config.toml
num_hidden_layers = 13
hidden_size = 192
num_attention_heads = 2
num_key_value_heads = 2
head_dim = 96
intermediate_size = 384
vocab_size = 2408
hidden_act = "swiglu"
norm = "rmsnorm"
norm_place = "pre"
norm_eps = 1e-05
positions = "rope"
rope_theta = 10000.0
rope_fraction = 0.75
qk_norm = false
attn_scale = 0.102
bias = "none"
tie_word_embeddings = false
parallel_block = false
init = "normal"
init_std_qkv = 0.0449
init_std_o = 0.0088
init_std_up = 0.0449
init_std_down = 0.00622
optimizer = "muon_variant"
learning_rate = 0.0101
lr_mult_o = 3.0
beta1 = 0.95
lr_head = 0.00984
max_grad_norm = 1.0
warmup_steps = 200
schedule = "wsd"
decay_fraction = 1.0
decay_shape = "square"
final_lr_fraction = 0.0
batch_tokens = 32768
max_seq_len = 128
doc_mask = true
train_tokens = 218400000
max_steps = 6666
dataset = "wikipedia_en"
MLP neurons of a small language model. Each row is named by its layer, matrix (gate and up: input weights; down: output weights) and neuron, and shows model dimensions 16-111. Each number is 500 + 40 x the weight over its row's rms, rounded and kept within 0 to 999. Numbers have three digits each. A neuron's up and down rows have the sign that makes its largest values positive.
After each neuron's rows, "fires before" lists the tokens most often just after its 100 highest values on Wikipedia text that the model never trained on; "fires on" lists the tokens most often at its 100 highest values on Wikipedia text that the model never trained on.

L2.gate292:486556494517485560498604438467480529498494447553497482514537477573511446492502516486466512497456553513518461542460521526500532569479481445541498467454480547483522471497525536451517581507496493501520485470521437471539447505461427518539476546502525520502439522405521468552502514510497463575
L2.up292:477526494479446596469544453467538469486480487503500560493482539536486469474504505464518480505451508562495472500427545540475588571501479433530513497490487530518508498507477482478496528507475463543564429479476487547516461503462448526519437551493531551498469524457564518591503498533464488530
L2.down292:469474582543582478447371474481410590538459483471543476554565510502427504526469531443514559478500512571441442498484512465527482560529504460514507502468485509491484469555498496485556550514539447482488484544562552494477447515436471518522546494490555487488488445461482544502476533494496499542
fires before: "- ", "| ", "ing ", "ed ", "ation", "ation "
fires on: "\n", "iz", "found", "stitu", "ollow"

L9.gate289:541427508438459580486586505459534491599530540539491486530599496546514392577461496542518528519524492471424445518498499447522497463571473589539540509511526467546465478515456492514510492466509473578507484486516547440474492515503469476575428453436509506581531521467493467446500521528481513497
L9.up289:506480472455498591383538488474484460494429540492512534518453474477491464550549473449442482509486535520448501402451488479527550518480501515492385534478495447513499488497476538472507499522508439501514437518498464541536449518546464468545490487559463544499545452503494480508543500567485527488
L9.down289:486533487446494531409519509465423464544404485537508581518563433494440493471497556556485488526410566500507507492552509504501506521409486523476549465487582436445485530518425483449495525525433492497407484431458529434498520494580467455509483525481456482524477490436500468532476461465414492523
fires before: "\n\n", "States", "0", "of "
fires on: "=", "United ", "18", "family ", ". ", "species "

L2.gate84:489571513555513536528483445477492571489570427507477465476454538551532410511429520486473469564470479471569468445577520494468469457476532520510504472573476477493446454532525560530538472474475516430455543477589444468529471498460521486479500497512491487468502521442551467518584568510498475531
L2.up84:516574461497521494502477450505430446483563476516485528441428541491539455460468495526469460568457494454493547476459481453505541445475472429522504531549466519458499517433576483472491449565484528463444558514495491476583493493527569514482476562532485478454462544474525491469522587506519510583
L2.down84:517597485561541450563396531489485508486567456407420462502554536486481443616434517480477508497471434513533517514518499517488459476454531537534498530479490542452498458580499551500495489478558544525407540525562605510475478494474528446514505472502475518488465562475566529506494532513481481480
fires before: "ute ", "ian", "o ", "s", "um "
fires on: "politic", "stit", "Stadi", "adi", "itic", "hib"

L10.gate274:521516504546513498496521548558549438461489479428555526425543573520516428480542449536486457475490556536490517510522485528488491461429546504479413532491514396468560486487524473531495454560550508532490602458516529499420459442526496443464471462529514454485458532468475568522491446537468539486
L10.up274:550471486487510485497527548519517556483524535503596513486532589528547537514513453473520514540479552453488500534482485502504461473579513498484499539492501493495560517537576455539445526523534414456528501479491452532425540441563475496544512491480490416558512500487504557511490485454435543481
L10.down274:514480521535505485504481521483495439553535496513438466475492457520545432487489552490499436560467517515456493570500481559541463487450510488579471585586603595497564538475553439560528507517476496556506499468489510501486462545534477430559487502539463522570557536471411491510480501468537479511
fires before: ", ", ". ", ".", "s "
fires on: "s", "es", "ents", "'", "as"

L2.gate37:537506554479540523471487470431540494507524566458503436495535526483505428415485564471555510475482528543555493516461478467504516500544573544504452583485504428534502535485482488491490524474471504555475512419463553431475481457549530461519520536498563435437589476473532544460490497535503545480
L2.up37:518554537523504476485501505446528539522516533487527469569534522456517507513564543526511590420515467472444483488522473512545442473536462543491438532453517481579566595522404483468488523538471522593502506465482569563534533512562582482479489547495547518534535484466442569530465499564512500480
L2.down37:494576460462536553472384489497499567480457481496525457538594442492508531565557520431537512481552492532511434543477516440542435478515556507469471508470501445565415534412498551436495479513505464494427553522486547566582540473482452466567532455503532542482546408518488478495477540525536476502
fires before: "\n\n", "—; "
fires on: "=", "—; ", ": "

L2.gate71:490533541468496512468560539521539482560436485503530413535451498535445510546547502549420501517516537571475488483502432506494489500425548466484430534464507533531558481478498514591420509518526492434515465478516518496448508549480563455504473465483492566486472597449484512501494416455487516479
L2.up71:528530508447535531503451564441482429501441481491470498517442504577463574522539510525523507537455408550506509501483458490507517497530499447490454474486504567588475493431550465484354544525525523509503454501519509500521452529507553475483491506487500543502519576459529507477537509503506454535
L2.down71:518577565447545580460385411528523533505504502495485493484485469543493500538602530451542468557486541473434509538476506497465467497514482503506440584513486567486512547530518472553459514517499430514482567514537531534494472458491541416584521480465555461491524573524501470490503551414518519438
fires before: "\n", "\n\n"
fires on: ";", ")", "|---|", "|"

L10.gate144:537447578555472533535504509443490550508525573519488478538603486450501487506497530453431508508509509498590509521525503514536466519434544484499480474505474526503521476513425550465483461502499457531534526475495520517513517451461534460440520488506561510482509539543554489485469489508514423473
L10.up144:499534567492532472510468556498427496463525483564501487547536462476489534451499530510506461521451436465549520528523482595474496597553466417472533573492497498463505451510416473475504442539467536472493482507500507479471478499507550418450420491470488438422536529470513396558488478515489536496
L10.down144:488520465484477527527435477541436541536492510499473559481565492505470472539559459481503427522501401552474479416539547535499502521497525531534497508534602501525498521521540509429533510548416522460502550565475442516481509510504513513477526452532537463540502440569438482504513469490537472493
fires before: "that ", "the ", "\"", "it "
fires on: "ed ", "ing ", "said ", "announced ", "ated "

L5.gate226:524595487484500505533542489467507463495536476530508486568499468527425461451476523413470520458464501532493507522499539489520556461578529474456547475542513501537400487523493468458444526574457525456554429456451475498491555544489489464515477487506512448521581501528548482387480560462513494516
L5.up226:442485528491438498516419465472484496513570543548484529510462478508575542491531546518516526592475507518537495472502498505493516500534527486466560471576513496539433466493474429432494475531518493583564560515538471550472466503514513481434502495438485409509540494483512428534527508587496481495
L5.down226:532507490510510499528447493437526527510525440543495463526516471535557558507512489495491567455529456523526500527472496539514476572486470568527459534484496488512570518535552515443454560460463513494515515505537450450500531533503510459478469518545557480492523490485546509457543527538508476513
fires before: "that ", "the ", "his ", "to "
fires on: "ing ", "ed ", "ated ", "t ", "s "

L9.gate187:512464498475522480495538455501533472457607463499450538482499511472488503498539490453491488505489495473434494495520458431396483483424456588481435436494496502491517508493562469490493580531467463501521543489438529471482517575528477545489469467522482562530543451465489445508557483463562420517
L9.up187:541517512528469521534474606539476497484490498510490497563523522435443453447491525440556518457550516482498476507461487538470492442479484483551495477560537514573550496494452511409526517548513496458471554398539485487499548491551572447539464516539565445515474518538568526465457490478522452514
L9.down187:469518529568511551596588522517496487484488497492474535529563524523555550545487567491554470523492553534486431512476496519531492518530516554535380517550486473478527495511451535494520495507528446492441487531487529499568547478553507505522453492529525429482511570539535485488465556422493458502
fires before: "s ", "t ", "re ", "ve "
fires on: "'", "’"

L6.gate338:520534582502492459529522530474552496520523506509565475506472504436423475503512505559493474410420425457537558496489559478491530490405432526546513479472441576475531487530450430471464558419476569546525402487513478586548494428499514492539529427450524502543505502518435566498455470494606484509
L6.up338:538471453567467478522448500476490518487526537516466442496562558489523527553572497462511466464471497424495478464497454469505551482475579507487570437509535560471462512509545454561538460439509546459479431504510583527541518530533553497542475516480448478532514563471514516488493509457488490538
L6.down338:523533513511511470481348508416469563450494519576482581517571544522466484482445515522537550453495471531440481502447463492541418480498575430492554490488530508510501459480518453467527477602502534475517494537615511461499493532602426536512477426511483524499467511471539530519517561434515501435
fires before: ", ", ". ", "the ", ".", ": "
fires on: "of ", "ary", "a", "al", "y", "ity"

L5.gate319:433546568461480517545513471473477510528518535462564519501430414500511465474560539533518457518553501564504497516543549545499388494493503495523530520464554538539530517477465470464519476520508532545480475445473494562553462473499461539514510556521493506535519475548540533569518443528454559480
L5.up319:453565503508455461528533504493487546526533594450497520487491540540480562498539543488461465500470490532484464509453477518559457500462547558455547452532503530543509445471519459497577507526446480445471527517464459459520521549509503477416578535486458438517479447536511487429469468522518523456
L5.down319:493520533511532536489385545517449498500427443467444519427499507461513514534517448518522490442487587503444535513531496474506473523494530477529480543501477494537492461548440532508522544522525529497553476567502509459519557571507558451550457447495556497493454518575515550489444527507483490467
fires before: "\n", "\n\n", "y", "s ", ". ", ", "
fires on: "==", "er", "ian", "or", "el", "st"

L6.gate337:526473480555536476480529490513464484483546497478474473445538533463519485484484500512502556575548555549514484522476419464515494564454542480473582529467486561418498467523449571477516469464383471541531473430501452464526562510464479415569500513529521533467518458471489521585526498517429459502
L6.up337:438495513579534505487536574406473514515558476494468499470527457520489488589499505560494514471506519508490443436441490434497496484461549472483487543526545515587483470463501517556506522537523501517449578568527536542454513513449486558516500501526487501479498421488483524481454470546491476523
L6.down337:529530475529551530481527518416499519470493490487522537506514416475423552549493434494517501556451547493510489484452513503535554467503549514504512510541458576505448541490548553498477536592495470438501471542558483485430467583431451495557484479566560460488452428463501541546473476438502510573
fires before: ", ", "s", "s ", ". ", "ed ", "er "
fires on: "ent", "Championship", "tion", "our", "ail", "ber"

L6.gate212:496542572567423524441413535531483525459460471522502490506451456468526392429440450511488535505505466471548442550463541523534543502507494473580483438469522474509485527528592484587594551444482472522501477530516543473456471523497433484544523485494509506492476478510533558532466491479529476457
L6.up212:495519489518520487446553509570400571459449494547463552422520424540473521553553507502474438486525506499489514516495478490514465530485524444540464487433542497447526551511442507498517478500497487512546464480516494489500528449493433469531516439526520526560442524490476453441479493542470619489
L6.down212:546456429496517527577389518466527469529529570458521452529499525509467468524509528459469542452573439514477505538511497447515478514517478450520548491553456443512541555453459531475465461451509511500519420556455481461486506490554554447418576530502424455556518459511486507504561558539482447583
fires before: ", ", ". ", "ton", ".", ": ", "=="
fires on: "ing", "ment", "ed", "es"

L2.gate240:463509460532530555501570461453496485481460486598459481464485517459511500488514414522530425562503479551459516433486495549483471463510520541552468447509442438440501585543498513485530485459473605508477468399470464548480435469527489407510597481448518503528533463468463460456506422491490568473
L2.up240:431511510497484471472485494485544445526483492518506506523516465605536499472518620491534467484462506447465508512537431454448499438448491546549520499459508528477550490537543495486500482472493475440597532510480517511458487506553537503533547442506475499591528565468464520529490539425485536389
L2.down240:544549559485524409464577544451483487500465521474547504451499455567524483464495564505464525488462517451485555506497465474485497553488510552540544421416524466450495442504494470495443513533477514415501534491474502469402467525535534533543531489513507538521516582489519532516497584500471481521
fires before: "s ", "ign ", "\n\n", ", "
fires on: "'", "e", "es", "d", "a", "s"

L2.gate151:489529576479483461532499570470521504534529568530458482471466536548523535516501422511503495525491422554494508589484532514495449459517574498552438466516514482509414535437473426499489541423489444526580492493543476466420519487461486525521450483483543556517449528479474487457500540440476515528
L2.up151:490531568479496528541453570507495525482495478491461515516436526554520469511484430512481469489519473551508480563432502471444439489492529547563396511521524580474427537497463414563504513490479437507553489494522517466436557454480416505521480498502515521500428538517458496509514535477513515514
L2.down151:516523483539525375525459550432442456540521519555530530474468562498521578517505440499520503553517491457471483577496513513518458484455579459590486531465496530564477560549458415517523502523505488509450448551517493556489521482524446542417494506528504530501425517447458542511496541448488533442
fires before: ", ", ". ", "==", ".", "\n", ": "
fires on: "es", "ors", "ens", "ates", "ents"

L9.gate266:473489468545507562440494484494511531452500484526488486439484498415525453474502544496571522559558524476508499549463596519464533354526518508502478395453561466459551460511463480500464562495468427424489500465543468440488487532501525540500435519500480504511483507529492479526533459461467471494
L9.up266:452435479450545506458457476462473441482564430525583463519470505517510475469531502536527507429510530488555456507433482542526516469479423521562460526499543509492471524563475518500546457549464488476502407476500430476552532489522410445544562466491551528548426540503486452513529433477539548504
L9.down266:572522495394489483518589448531494449544454472501579560457492489540482457571567481551496482484524398534524489499527549514511488534460597462543525452555520513411550486511486557530520498438494547463435493494489514575595493478526575466516531501554525464489469511508603498524508497462522469468
fires before: "s ", "ve ", "re "
fires on: "'"

L10.gate191:467556521448451477528593589490511501479513503472502525530462465524523461535607562442487493567492477431479504515469409540473510438463523528469466442441445496469484486497496483509523533492483562510499498558406522508539477425583542523551418454560518495472469490549567500525533506501492465518
L10.up191:500437479506518491540502565518485526519563468520449475490491527511519441564568567421549512476512504499533473514486438514514449452528416429519520484527496475482541487443484567453429531471544411475464477527466466455498507470454476486526452499529532539447443432494547492517442453540479514484
L10.down191:521515462567525448505548493558492514479528505526506628520536515487509521516469502482515494442500525467513454475462518503548529479518476473524529567412446480542530507492518534483545424473462559461444499498472462529485452515504542516543514543581464527570451472480560545479521485484544452487
fires before: "s "
fires on: "'"

L9.gate208:523482477402515439498564506442483433478498515460482496475510504408508521453569472463557520482438546502528477530473548440462463496499493523566519480484535516495534537424515451481492466449454430505543504436477494516494497563517432527501453487552562543530531531532438539456515414479523478487
L9.up208:551473529441453471512476456412586568515512494511532535521497505539472474514599527428495567498428518489554503461503500503485502519505563513560533554508484471485476514478488408537544492543438535550502594540502473482511485588525537551517476491558545540471533470466477554495476454505488498526
L9.down208:533575473519485486515430506479481567503475529450484440469569487547508485520538461551472614531539560489458459561502512459458485520505518464544494532497523510489517482458503462519452477500527482543471465534551504383507541532533477442535542492448490477501528476466505518468473508482558448535
fires before: ", ", "ing ", ". ", "ed ", ": ", "-"
fires on: "k", "t", "ch", "er", "en", "or"

L10.gate133:522505462552424473510614502425457512486599482488507508575484429527538538520445507493493465442488508498548515465526506490523512527387527553502480480489519538519507519519494478571491466481497506480575455493514488485396501443540490496528489508460502465508421650530528505519503465520531501502
L10.up133:548443441495472577457578501431474417551485478499551555474513464551456453573516466529483517544490534489547565456498505524499537504458509520509404475440474476496492508464457496513486458505440532526518553573508504526419542442516474549502505448416508484489481479516456456573544454524470563512
L10.down133:479530485481519487463438452524401479417497560473552509474516437595552527502443568501475497459497439538485471493418537471482520505517578516423499504481519521495533599439496476492540522559509438462537505497498437523454442512464464519564512491470483492502500533572518495449470565581492552537
fires before: ", ", "'", "\n", "ents ", "on ", "on"
fires on: "y", "em", "a", "o", "fe", "ter"

L9.gate338:478520518480535551498554520418503485483484476422536486448511428486483512482533553490520484520478482456530501531456502439549538512444543448495476486490512445536576509465518490463458521478432516465481460561464484515401468582431507502560486518440526563519530526426547561512476500577538497573
L9.up338:457461498421596529529462524462532490460589495480424443485507522471431473577558456477565539506465488469515502573513460434461523581496532519488393470497575553505504539497517490555457486538501417516502512526479535464490461424518543439542534499484487503451586509511522470499506450416492482505
L9.down338:454523499540534470510480492553451528454485448553493432501559488518520480486517508491497562588466532510476545557542449439551498528530488455475491537501535472506467564466510536532521509502477475401524574484482449557502527549532468445533527497483479488511486486415488464504534513513493508465
fires before: ". ", ", ", ".", "\n\n", "\n"
fires on: "s", ".", "ing", "le", "fe", "t"

L6.gate6:489601549514465605500551478474430498508524522512498434504409461471526515499525414471542518499581488513485532500547511533541538475532514583518486511462499480504503514548522479507520541525563494416481569540612504513468525504473601436579579494488504480609527511501492460475531454533505558412
L6.up6:456537494476545550487420425502493446500490490548511432591573489573455504489500458483573511506475501551454451471491497523569507419431496559447411547481500493538450520485505471561461433535511501458539558459514530533452463487526553437493556453478466444554443528481512502571471537538485490471
L6.down6:471554486530502540548339441536536526439521491457476415501509559533489473485532457548449515528552522464419455531436569496547447467450501527491513484531486542498476474476447473482515558462513502436551447531532498539470514577479464524547567412478457513437496523557539517507500519521427482507
fires before: "\n\n", "\n"
fires on: "=", "\"", "=="

L10.gate357:477539468470515470510583502586457501487502485496483485484456486539526448543599466526455489539527493489510532533469422484494479537529504488537492484487595496555529520437531483510450466502487497491485426476498507480411528518548455437445473531437481502557534563573540517522544481523424489472
L10.up357:485483486439539464366491557554522488540500527509554480487465504489494469467472466524482436560485538466453488592473476480483505477475482417535473509495520547512481475471549508468434558480466453480486510478474528464547437505470426452555485520447450530493499492482454500484549446532438468440
L10.down357:529458502517607496501503563556491475502487459515483493488485567557497446464507541550539517488489559520517505600565451468548457465419442511571467478604533491542557489486495515533455483515455480489506547608498509446460533496429499511468484490520497577502443438462503549502482445511510511506
fires before: ", ", "ly ", ". ", ".", "ly", "N "
fires on: "ed", "ab", "ing", "t", "ater"

L9.gate373:501481538473491547494582490529580418476532481513544470407461490515571471475515568526580509462506556541522439459461501442470516539416427519543481520525495468507554519573487451505427490545476478530560478526503513490475475526464513458590510470552545524525490518522514515546499436531512494446
L9.up373:451481439524491470519507582493459467517519603530565466498539518424510472509507536477538585508441529473446510508522453475477439547489562502516515589506538553483558493421510485499545532492435510523468502490476518482444524492511472475576499543471528432559531560532467547471486534562542540428
L9.down373:505557475583513480551433514450493511445493491448519513540521563498555529488438520546479531549528527491490566426517508498506487503521545507505515485519528510517460526496502524479423559528515510529491452469578453515377466462550523432512478513572422466493445461530482525521489460503462488407
fires before: "s ", ", ", ". ", ".", "s"
fires on: "'", "a", "ies", "em", "ist", "ers"

L9.gate54:511535449494522567535537450531470490556522531497584447462452484534486445484514477495576511559465507490505557561526434495555518527461431573521531564471578543446529450507498471506549439420471578525533508527441463532472491519526452470509480562454509478545472480532607452509512419575544484456
L9.up54:569499532461497547461552501482572529493469528494504460453504511547460495503448561489520488479536489471493480403461503495494554489525559445518541562428513535459522591562457542551470389540457503501510475431418496518477487500585499522450481504508540460565444560506456504483526548482532558514
L9.down54:543484407488429474476456457401466532463566507437581491448424460535497509565484507489502525442529494534485521505462526510563482453536539545497511465497455480493521509408465541491539454498504483548540506572580468475465439482480494461560533481507455522488503527512535522512533482485510514496
fires before: ", ", "\n", ": ", ". ", "'", "."
fires on: "e", "ren", "fe", "ore", "le", "a"

L2.gate165:524486577454474520523448464544535505544481582615510483565456511515526554461524461476493538532476556531505514509542461482487533581500565547492463433498460484587437456509493445488509521526576518474483463532479534515546524497582468433547496427528588534553536483426564447481479575436563460466
L2.up165:524527519470538452532452456545435560491564525541498471486517460441529520534556512447487561519450539462477477444520526462551542597454531510535512568458529450552427522499521499411542533514574508531549492557478546482510492490526513584512463471490543470510485508519549510522481544556452455538
L2.down165:506477463519498532542462508502475534522552495571534490442462509476500500530524487467494539453488504450539524522492541500490492565410518542481548492527489531553536540487533540570526434611514512458473500559489483484527544479534528505571454501526577525523461460506534481515489586493503471539
fires before: "essional ", "ess", "t ", "tor", "t", "il"
fires on: "prof", "fac", "of", "af", "resul"

L6.gate370:489498573537521537509470545480501523520483493509426488541465586528510501556537468513526553518502495520457492559529524538485503462508468514497497477455565518420464477497498540468522501443493531447476465523485431593529514534487390492601468532461504495490501455499520583515593416521542460506
L6.up370:458543526504512517495612500510444519492528510497515565449452574496544593573450483521468528532562550539475469547465535563564526495485548504482499539505480447504504523505509496513465535474480473411510569524529497553445508497420520517525470470541495576483498551477568519474562521535514506519
L6.down370:490507531501506547525543470492487527546496500423548425438529530464446474505550526515531508493530555456420493534497536525560519495513460533521447507477542564532489538491441502480544522539553484453475465489490434552528474449436531503459548527490550511466492467428453588416476534527526493534
fires before: "ation ", "ute ", "um", "at", "ary "
fires on: "ul", "stit", "iter", "ministr", "str", "tig"

L2.gate258:514496502453526480542589575542488464524512519483469520477426501556552455454531518464514507508466542468434489531573467502516452464595520492499500440578522429570458570434559498477470437441528496457515491492460530477518536474477521468470515475561436545498460482524477547466527518485563487480
L2.up258:497506584499511553452433500453446527519568510514543483476468552542513422549459513491532482489470515560489482449488571532445506513420575460509587401472452481478491582561449455463515540582484538578525500465531451504490483470442534467526475486454413522527561453496492492540521460510499530537
L2.down258:490504531491459564443419582488556483513488475494535454543477489488486550497522521569529546481530386477445473524478556548538480481472550536489594451456505500523478516502539533534474517479539433482535510446553418484541534496515461535471501448500476501531498456433475606540451508441554459492
fires before: ": ", ", ", "ality ", "\n", ".", "=="
fires on: "ation", "ic"

L2.gate32:578440471457500469493394573475529437505458456468581477491509428503504500524460476487469477474471470457542491519454472449492561517478502507487440472467445496574504542534531477487484517523447446551503507416493484474473444473510437484531504497468526564537508526515498441465524454575431480457
L2.up32:589500443490513466441462570483545462505453401488523471495475457522555448510512493465486537459456501428527494554514441469545524589502516560518455471501507486555505547495513417519483535526464518482486438477500470490488490439487501470484503525490513562521541514495500467461496466533509503406
L2.down32:531443511472436520483473562476471479440473441514571513458476484494472441523469481446490474472479485478526525566478476488493492507521558458495456494449500494487503492534505486499495587523511505437536561486511471499461521504510376534543491502584526524481512473545465453529488514459492434424
fires before: ", ", "ton", ". ", ": ", "o ", "\n"
fires on: "ing"

L6.gate49:554456514476463512549543488495474462489577390554492435497542471574487513545496537556555565496475486510516522501590495471494482502557463498522477452506488468524506454505555468488520525536488452472506533547505473452476465448498549441480450525531551514524567502501557529421563549473550510485
L6.up49:515475489478469463507450460464468504494505512502565486530535537536518511544516476511529414461457462507520556479530541461525468539568510460437481464497503517484499497527513434417491571544423544515502537519488474538468460494477508480495480544501479551514441502472460388484466509532502441460
L6.down49:561464464491543460378397479481495418486508514492467565573489511487424510497554494468480488522469515501504548458508459551493458518479566447507514469504593473517508524467514487467469483501512471499462496472475535524473454436546556502481526494466485451474554590547542413460549500524529481479
fires before: "that ", "the ", "it ", "\""
fires on: "ing ", "ated ", "announced ", "a", "ed ", "said "

L2.gate353:565488494423406449523591464436515505515511544458533519505477479470502457512440435495492557568424449554483524460432468527527478565519509525514528522504519496491473497502555508467464430501488522523469438507430513471519521444554449514499534506581541554490487484461528521533540499524505520486
L2.up353:470551526476492518529490482533471511502467529559510542549469442542498464423516558554541513404564478513517487470559491445479541475447485506532485546497483491588547547510521440482482476475503526471476530555456444504490510546501523456506494443477560492466449491569475459484537386551449473577
L2.down353:535484531486570546453581530427517473421495518517499530470507520483574485469556501539448532492514466576431519472525431500446518489486490471568537482498482524553555555512445502520468466571420536457497504539564453473475475503415487528490518497463572444488457452537487545489528500509500499447
fires before: ", ", ": ", "==", "\n", "-"
fires on: "ation", "t", "er", "ity", "ate", "try"

L2.gate44:535494561455537555444496528476483432471548524421503504498431492412505458525495524485482522448538456508525450538516537572494486463518549513523527494461491487487546511397475540531503455461504498500510501460463548441519476521508520486500448459556547475435471468553512534509517494525472514596
L2.up44:583471484426478561550467535504457462502572467388440537480488475378444440498511528463479511437501492535497530558521542599456501466569546495536514501471502517532579526386463519553517519524475537501502509543558484514485482504493605497537453538570526532483468489519473585506461489478458491547
L2.down44:480483458453517516499440476506438575516526506514501488476583561461547501502474479474478580475534472532469455527463475501503492538444506478506503470521526503534466479517540428531491494469491503548428443555495570476527443505456558489466519524571452429527518472490518523551526473460517546498
fires before: "\n", "ip", "\n\n", "fication ", "s "
fires on: "===", "partic", "ze ", "ali"

L8.gate90:455459565558529518503511574421480519500469459593463501482523528511481481460475500549526543426409544469476511548501508537434508500481521544535569444552482563490537474545515504561427491494476509509545571539475556508483521521532512452493419502438552520523470472513522436507531491551540533470
L8.up90:512478532536525479522472468547449553449525468532522473499534487445528546499472445491557491502553517498530459437543491539479556545515503453428504516474517566539559544510420540480488549481518468545544597465548514495458527533453524517524403503527472417549411498477537547522538489367476489489
L8.down90:516475498513504461532552523504583511487556562496587526484519541512513508483468468482534432461478530542425516514532468581504485462534488438435491480466451487495494522521519494466549504472551528471457487454480561462534544554538420567507487486491525496474538523522485494534565628515509559514
fires before: "s ", "career ", "t "
fires on: "'", "’", "all ", "ball ", "jec"

L10.gate273:564478460550443470503453535491576478437500482481473493451499521467508449558433549487402549433540519562445493458524548433487493440420449477499442500470471458403595519455485562521444485506421532462528516478563396504515494530512459468559514499476513502493488520455509513508540516555487544499
L10.up273:420543501449474438468528569500469521441554473475495529494495525445490393524510538530492444577501504492505490449488547518488510511518506500519577504521522546475529544508538526529516479526495490508463553497521509513471527499490557452564433507469498475537467519378505534489472445486488594549
L10.down273:524478521513460494499400479462537436515536598563451524537498451544496496537457543536441504473533496444466507506545453479485443442528522560560547468510517594501513437537466486446536450548467535526495585472511493491479579570513528497509515493553558486499498492421515598536559486593609501522
fires before: "s", "s ", ": ", ", ", "ian", "ian "
fires on: "ar", "0", "tic", "ic", "politic", "tion"

L2.gate124:539502555479564497473569473566420480519461487485492490493470457421562466475571557388526482477449446492519440456434432472521556509552515446539509481467466481542463541467482493575512517524497462473410462534565516503515507518493433456555508527536553522597514498488591508512546498480472508472
L2.up124:571460494378500518560481483511471480486531514467433415516477533452497450515493463558390506510507467539502452502515543452533510488541514521460475502499541524523535470482519501506566542541456471523460522496543480488541537463492433558525463559552473472572481495508545475509565501414492448491
L2.down124:558484512565538493575412560494482518479453555571507490497579567455513495529549539472473476463466566496498507506481465526464457470574465559463581543497547503538568564513523581512459524584433452495415526515580506452516511539447457490478480479573447476599521526439538511511484452452510506481
fires before: "s ", "Con"
fires on: "'"

L9.gate298:496597506496531487521562466479464490498471469582446495472492429535557531536506490517488483473381569537509490495534559520530441476519581484441483481524527478535538567501485471506559510477539504486457553494443526500456496466469490461464474469447575537597574489426531598423527454480469491513
L9.up298:458540550458547513519489430502476499537565507507523590479545537567507527556486480499529496460493620509569452509475532534518475553476453529518516496500453549465500522518568518458477518468418521398514495457452484465497484495557484462442518562521511459498489507556493484491554511517477562486
L9.down298:476590517508463470513447489497559547498505492479478506524447519565441405537524473503451512494508478542440528461561538473466529480466563573563452524479497455465474477500540535488518555466465480494548453424479563466454473530548523525520560520524551485457534552421471464518497519470549525466
fires before: "\n\n", "\n", "0", "4", "2"
fires on: ".", "==", "===", "199", "198", "200"

L8.gate25:522460440556530509540590486491543476472522496506547533458456498559542488550544469531487468490474499482498544532575588431544463508482529529526514498519550484512449506450496560551555451475443490498544504489506571548437441483458491431567487467506490454501484503478539518484452489582527520458
L8.up25:575507450439552458545445556409595501476489550544475559482537474442462521524481418499531510467479498414493509480528479492489503551505530486570501504523511507491489419447513419510498495476534461501513493530489487513519510451549488526574466507426490496451516418492503466552427536489520551436
L8.down25:543467528412545474492512517560426511546473554537524530498492509596421489476611498534471470471478539464530477545568454495485516464474526469523536513465542488478510511442502458493470474500508427511532481451549525523503554510503495476514529548486506478526550448525509479453462454428476487546
fires before: ", ", ". ", ".", "\" ", "-", "ly "
fires on: "s", "out", "ight", "es", "ort", "t"